Part of a small language model's weights: width 192.
MLP neurons of a small language model. Each row is named by its layer, matrix (gate and up: input weights) and neuron, and shows model dimensions 32-159. Each number is 128 + 32 x the weight over its row's rms, rounded and kept within 0 to 255. Numbers have three digits each. A neuron's up and down rows have the sign that makes its largest values positive.
After each neuron's rows, "fires on" lists the tokens most often at its 100 highest values on Wikipedia text that the model never trained on. A number after a token or word is its count.

L7.gate53:176106086133115032102139131126072159163147158115130129140119178193081179123148102166108133091095162126127136109117156162055116070118160172145147168163119073157122128088136178155120155170150134125128110124115094103155142129125132072113134151112119093119125153104142123101117171152064074140139174132166075171099140163140145098176098174217146121136120119081163055144100107161145117112081
L7.up53:089098124107111138203153132123078110136102085076125170176150083067188160132101111100117064169160122076121087148102064106148128188164187075102128158148147185127139102124107145151132139079189105085152177157122225114139083110120078070153093164143144087128139094133133121165169056122125098160151132154120105133136137141079140163096150086120064081111101134138084198183158146129131118127086
fires on: "n" 27, "co" 25, "organ" 11, "in" 11, "ren" 10, "an" 6

L8.gate456:139092097155130067137161168106166079152117144050128094112114060160088116137114153082117157094093188057162130113081168133087112119074089085184123120148143149170119103151124114138085094156137164115191147159157102118138059127121169111164125087155044143135149105109150121135138131093144094110104128124050134154129101136149108082121157137106123057178155137120139170103110163093119106171177
L8.up456:063129100176122093111080177169102087119157153163128131149157142226171164147119133136103207056131111095107121133197130160151111112093114110197127154142152170138080082064130139067150089137080092127172136144087114112117113082155111123117166127153097129155153137097157083163147122105155074140099151106155127160133139143130087117150206096134169105100142097122107152146206198136134129136191
fires on: "more " 21, "part " 18, "one " 10, "ess " 5

L7.gate88:106103134106147113179142173075130120119117081089160115154074074098122120127169105119142148077129101124070099174155180179091110138116133160172113144111111153161216120207103149108128180170087109089110135139113176124149096126123146134127132095106137187171146106113122072053125152099104076099169112156153080105092140158107122131101124116135078078088100202137109159157052127118142107165204
L7.up88:174123154143106199130153115108087157169156142125116194142111169117044202120132117134123154120139101076138114111149105142075087143119142176106127065137101189118101171141085129192103138138091210128147089166139114132094117137125124165092152069141154188118163128078148115106191124099157143119086107158106100152100174183096120167110108151120065122121117205158144150105056156090136185116134
fires on: "s " 42, "es " 30, "ers " 6, "ts " 5, "ates " 4

L8.gate368:175159085089119110108114167162126190090049143140063079124123100097129113095175137139154120108186147198117178160106129127159107075177177137167168118135145120118156115065091112138168149087182113096143136113165183108151135161094069112107183110129121132129204110134136163109129178181161176135139101117138170129102104130128153158103089136197123105159114159174189102189138129050208097116143
L8.up368:154107100085110149105108146139059171158074142109116104135093098095153150092166128156206158151130131169119183183177055149124098123150069113127116141112099132138131126086118171172140097157098133120092171181131126139125088121117095127122125159155111106150124203121159106113156165146146136148132169078092154115128130076143109145096126134104113151124136190185128165129116125128129145096144
fires on: "pro" 45, "and " 17, "& " 5, ", " 4

L8.gate482:111101156159179181117139096152164110064072075131114110154131142104129155100134067102118119143127130134088115059104090097088074193169148115173129161137126137087145160118103176114137173126059117137163154143103150120080051132147137155133147129099141202148108099109136104077086102026123083054108162138097111155142132153093131127063124068099097060143064191100129118134153121145057175090177
L8.up482:142104093093148163148172104081172125168124137158124102103133150162075123119106160165153163148076145098124137164153123108111143115109154099126131158151135187159113123116117099134090066165159113169106114129092055102123118081146067202118147118160093128126163139079121148152193129119117117149136113060069165182123088136157057154061144129141190150209145153122114110093114167138138189127110
fires on: "ed " 23, "id " 12, "ated " 10, "ted " 9, "es " 7, "s " 6

L8.gate80:135097079104159131105091161141086135081087116118157139140151189146110070140165136106148127125119107107146093191152125170153109129134141177120133176114159155075134098116144162126133156098115149150232127119136198088107120169145104145161155138147103115144130131082155171102110142155140175144118119174159159070082139122068155177135119117124127082082125117181124184175100131139082130176145
L8.up80:137105111120144138083126080152121165133161141124121101144157146136106168145158126161149094081116137046134179171126119169079110099121116139140132145134121101112065189178157141128157151111088153170183086134099148130167118166106166140061103111114161087124049151111142145207152196139099133217128053111113149102083149116108171150162100107131110161132175113152126078082112148117113172146095
fires on: "sp" 23, "ag" 23, "qu" 9, "w" 6

L4.gate70:171169088089133130124149108124104155162123065064123145176133083144091117119131034157124163129183164156097134205132105165126188111129155131094138122141186124100085084143155093057108101095144139150181119116187126110092165111128148177104095118179172149098180075154126114089163151098144154102124114154126123179196152103154124173128138119111126148118159148142137098138136183117151134109155
L4.up70:094156161150146119148161135159106089141162133198111062145074167081112085113172145072161105129111171120151089166106095144091220136162141117084034074166135106123191089132208154155149150153094114120123098182126159107165087131135120103084130121119124134113151099173057090110081134106132166079089109127102128112100114117178150135102113122087130123170135128099083150129138098102134156175142
fires on: "ong " 23, "and " 19, "aw " 9, "on " 8, "ite " 6, "um " 5

L3.gate349:166163123088174124140122070126105090136145111125081070111102163113131103112123148092131155112147158149125142141117136100098111110215164190109146158108137144094190104120154150157065143135172103193107175131109145144149197073109150129151075123176112144070129112115127139109092109136059163078136103152119167167076099126148040166103107110095114151185133097160152077154105154113126109106137
L3.up349:128086157088071104081133106141140114143099134113144106106130105076175121168168045125168107110059114123104146119125156160175085047123124162131089145122139064152144137164122169130071101137087131129133109124153107099173103105099083121136109069170178134163139085076104132184148095093149121150125049132113105180115127150112111158121182119107104136144184078088164071154139063105137134142114
fires on: "in" 20, "S" 12, "v" 12, "F" 10

L8.gate233:105131137137115187132142145167180126095149138102089111107223122122156142052091120165145089121150167100082060098092164137117188159125084171157103135171143092098118077112109118115097145127150094170179115190126151191139171144124141153095198184164115130109077113093111149155089146104147140147096151084134160137124131104118103116124128135092111156133145154117081096153085107076124146034089
L8.up233:106153162124112152200174141120144146081137129122129146118181092186147068054138132191145096169148152094139147130084147179069159113078106118162145138131160112138148066137114161153139118181138059116137166133158110123155145133110117132125137176117189106052092131091122132132149117126143129115125107088087156125155105119130178106110098119124072139101126120149040060114108142103144176104098
fires on: ", " 33, "by " 10, "of " 7, "in " 5

L5.gate400:173117136180148144110184120114123124122096123126119133163196159130110131196105084063148164162105094094168134139099108149135125200062147105158165154153167107065088120163129077166153130047060091155152129131144128072131112100125100118132163085197075155121171160123161126125125137147103171127206090079177163151100133130096135221137106115109118135145138130082139111116105202100115092135151
L5.up400:079164101172186117109115093157120157077143114112154096115154168121129129121104153050107207108168090090193156136156099108107087125061176126162127196176119091073098177173116143112147170136161103171169121186168110121101153160146149153113155095175097100162185144139134069131097156133102140118136131122124116142114070113118066149127150124190166102159105141146143123180103186115122111145119
fires on: "wh" 42, "form" 15, "Wh" 12, "as " 9, "histor" 7

L5.gate459:144101176117108143192106130125110168110140114120126080166099140136117105124135148087150134123106135140128087095092157123141128171095177074143076146087149086124117075090088185136137204160075144167160167136134124084172083172112093102176128141126120171173130111097121153095190135117078070087151156112102101172095103143154118168154092065106119180145139102153057154087088138138136123109121
L5.up459:066136126097072095083129151138154104132149116123147103126120182100153097162143128133107122034136127131145155130124141108175067115182098193147146147152066106108131105110132158099144155151101127128138133171092133130163112128090184158130116188093106159129114166075087182077107094126123099106134096181221125167094138127127099115160132110037105098117102157100149156128111106116138104126112
fires on: ", " 34, "ack" 16, "n" 7, "ign" 7, "y" 6, "in" 5

L4.gate471:115093185145138126138108107133184131201163128067124118110132125120144065114073085130093091164109135133115121169103139083106084153171128107146114099118199171105061140084145123103158085155120107132075155119150187100101154122135063115083099155166121153080125107110134185162171110120106150170184082072191083122088179135105141156098111130148146106116116173134141147118115150108063114146087
L4.up471:144139085129084143173102114130149148196149145148159150153090120154118134055104125085091145117070128129127115093154136084052114114174133134110133081106090107056132102099109126152175155185125135114104140163112119092090130174127174137106139162072146125148139122134172124147159112143151103128232160138111165133079139143112166075108115107100113080125116181113095137141136126116082093085140
fires on: "ag" 40, "eg" 21, "man" 12, "og" 10, "ó" 5

L8.gate230:095135096093181111103136093126126101108108083161165110159094077077153150116129100117125158121093136188150081101132173102097123079054094167175147111115085142124088156168104157181090136176087093135153132141144131135107141087085113143133134084074137141134146158120076079161122144062119128094154105137130101088139147139115123117084159135144124136104121145078181094162133163096135133135124
L8.up230:104116189130134107141158121113076103100169116138082133124112115074137208151192132155132162179133138120131102193127122138170107159087127158132064114110221182065108167139135129120230139099139138114095143144096147082160194100081179090104159127090093157084080117098129123063109142164133148140184158150192153102157188090118156092128155189110062125147084080152127183140090076104092114158114
fires on: "ri" 25, "." 11, "on" 8, "ag" 8, "tri" 6

L3.gate246:159178082140173151092120119129116155163149097142142154095103156163158142161139117159175151096139112082138120169097119179087131153134197169109127128172102134144193109121112093153147160088091134131073146175101119139175157131156115107164065139125105099157135182101122160060144110114067127156179096149158158176148140146071134148097185114101176120157113139139213103131090112150092077163192
L3.up246:144093108137105089131155135105069110113126153171189193122093123091100116160131070108173102157143145196126162133142172117114199093148152101100090144097066107111111132174198177179151160048108133109165089164117161103116107169126094102162081089179131133099135142083121122106131091103092172093113161170141145141096136111075113131123058088185118085125107118169150134132157150072155135139174
fires on: "ro" 65, "v" 17, "ov" 14

L8.gate348:153107160055169103130142153127144188152053183119142162093103133110142092106120137126120092191117178201116108122054057101153137123165123128118137083183157107146119117084114072145139112117164099118164111130099168137129092082085074179136121164134147194122118116053148166077107143157125143113147136098137163085129131122109083162149182099114077131164161133083103152107090166144107111143187
L8.up348:119078143049109124146144110136128091054118127097076129102137164162138166161097054143107157130217116134130158148157129077120126142085141088128169115174098126115127115073149150130122124140100125090083142188137147114123093139148120170076145130149136158104136158153137078141152121148148170193098131130094157164102080145190181125132112131138178191122132147126082126170177143118084136142184
fires on: ", " 39, "di" 12, ") " 8, "and " 8, "is" 7, "ig" 5

L3.gate495:155140145100111117165107108081133164142154104146187156209118142118166108102089107091079116161093129124099095160186134135149104083156097087110181125121125184128144115122186149147131104166127110132163104152130122079149122137070088146115127107113101169181144143111107122096139162124087147075150107185150166066138120073157154140105112128143138099133151143162080145150097108108091152130118
L3.up495:091162100128146144166091083158136184184161098152094116169144090116102071067147126124158156091105167141087098092144166153091153135105145168166157127058128125155087123078080141105129084137155127110104104130143050156142114121081090159124072105077130135105121074156110103126131148170150149102160207154081098073082120108141163112129109168144133128126186170139165132134163122154159174085154
fires on: ":" 36, "," 24, "/" 16, "'" 15, "-" 6

L8.gate74:075125133111147103110141157145149125116127118122105085117123093093124156099143158115087206146116098117162105128092093210138084116155165124097083183122098164119071190096120147135191136168092162180160106059138144140101117177121131101132104122144158125108115087077133112184188171104168168086160165148162173130098173056082141123118138163152112135100163110144146152077148107100150072126112
L8.up74:116128122104174100185194162062099139086165101099115121109156132145202088175135097115138131125080145154102084122152125118111086113130093136189112135126111133129151111153128154125115083111160089118074188188114055172113135159028145163127153098123147146157150142099179103183093164108085128086035097116155074180118167212148087090168131139070121081098115121116124108058137112144079156127125
fires on: "in " 41, ": " 11, "a " 5, "n" 4, "iti" 4

L3.gate403:171103137103099118066123162116122086154089046080099165133124087091062130100094113113122108141059183115139083132132088120172148092121109149082124085088147116081118103102163100133128125139178178154166122133126148107150120147093132155120094124141090048101104062115089164141110154066160135114148097131076163200148098111130128085129118142094166153115125139164185140161157159126117148147111
L3.up403:135152098106100167136100110105124132171160130120124127158146120175108170080153122136129130173099161124155151115109069123049095148116118138081168096121185134116182115182094079194168173077128106087124121112071175151138170096079115125139133129133118154123092077107171156058157120070202120171101108123170108149134128078116176087106108164175155111140131130164168148125150179137156062156123
fires on: "= " 38, "u" 21, "x" 10, "li" 7, "g" 6, "- " 6

L3.gate365:082082100116135114050137110174123121175167152104142120175136141091130152092141136152138127133096125074070120164073178139157137098153153125112154089153183127123120090068095091137119136185087145087135119157178132189137114117114127119150133120129141156082108107124118180085162134067142162091134140087200165118088100112068080161150117146152150131107112132147089154125023157119138124136111
L3.up365:118120093118173117201142136151135154132131147175121135152097116109094194180141118133114120141133122133089135153171097101140096101141084132115142108191158134022086105117140131127171110111143151122181094135101195055150108140112118064096141089083110079154060119084141135142072183158149164041170108117122147122126059145081123121121076089144106095111117143110123086142164121108123181164156
fires on: "op" 66, "ag" 19, "od" 7

L5.gate508:167041133133105108114159133150096104160109055140136121151078134161118152177102078115135122122063128179118145116120121135125102089137120083129165122129106104079163102146000123083135118105111151119127125135101123098168087156134095153112172180082100093159142177094147201156178169118080231100081125166098115155156090109094081161157102145119073146142158094071137104137136136149157111084131
L5.up508:084125139085078155152086120173142132079097054076098177045137143114109134094153176055103047074056147118184169110130187141176165127150178149145117170161083090194111128120098176098133144110079102152134151187103127092161099164131155109151145149186129148095116143078191146101159144126100122178160099075175127128116101155165113114130144104131111132081159082134169131134121099108171163121112
fires on: "le" 23, "n" 21, "om" 12, "N " 12, "ain" 6, "in" 6

L7.gate27:127206173142094067163144120124093163142134087123132109164146141127126132132069105099161133101104085188051152129087139151102129159125164136140118201088174069158118147061133167142082106110114143122135129100199145135105107114176065140120091132157105129134118139187134084103110129067160146112099137100104130178056167097149233119135124067112108179107135114058108127106142138149131056115104
L7.up27:151157164114145139127182176119039103120122095096141157195109110117106143137107151141075190114162185135113160094138102170199092142119139081180127068126165114104120091115166133128157144111133185144194144083147107109157101146166128131070133175069148063080155120104111107110079132157151151123098086108152143169104154079059135133153121096126093137140131134096119129067076205043141097122106
fires on: "form" 46, "i" 19, "vi" 12, "all" 9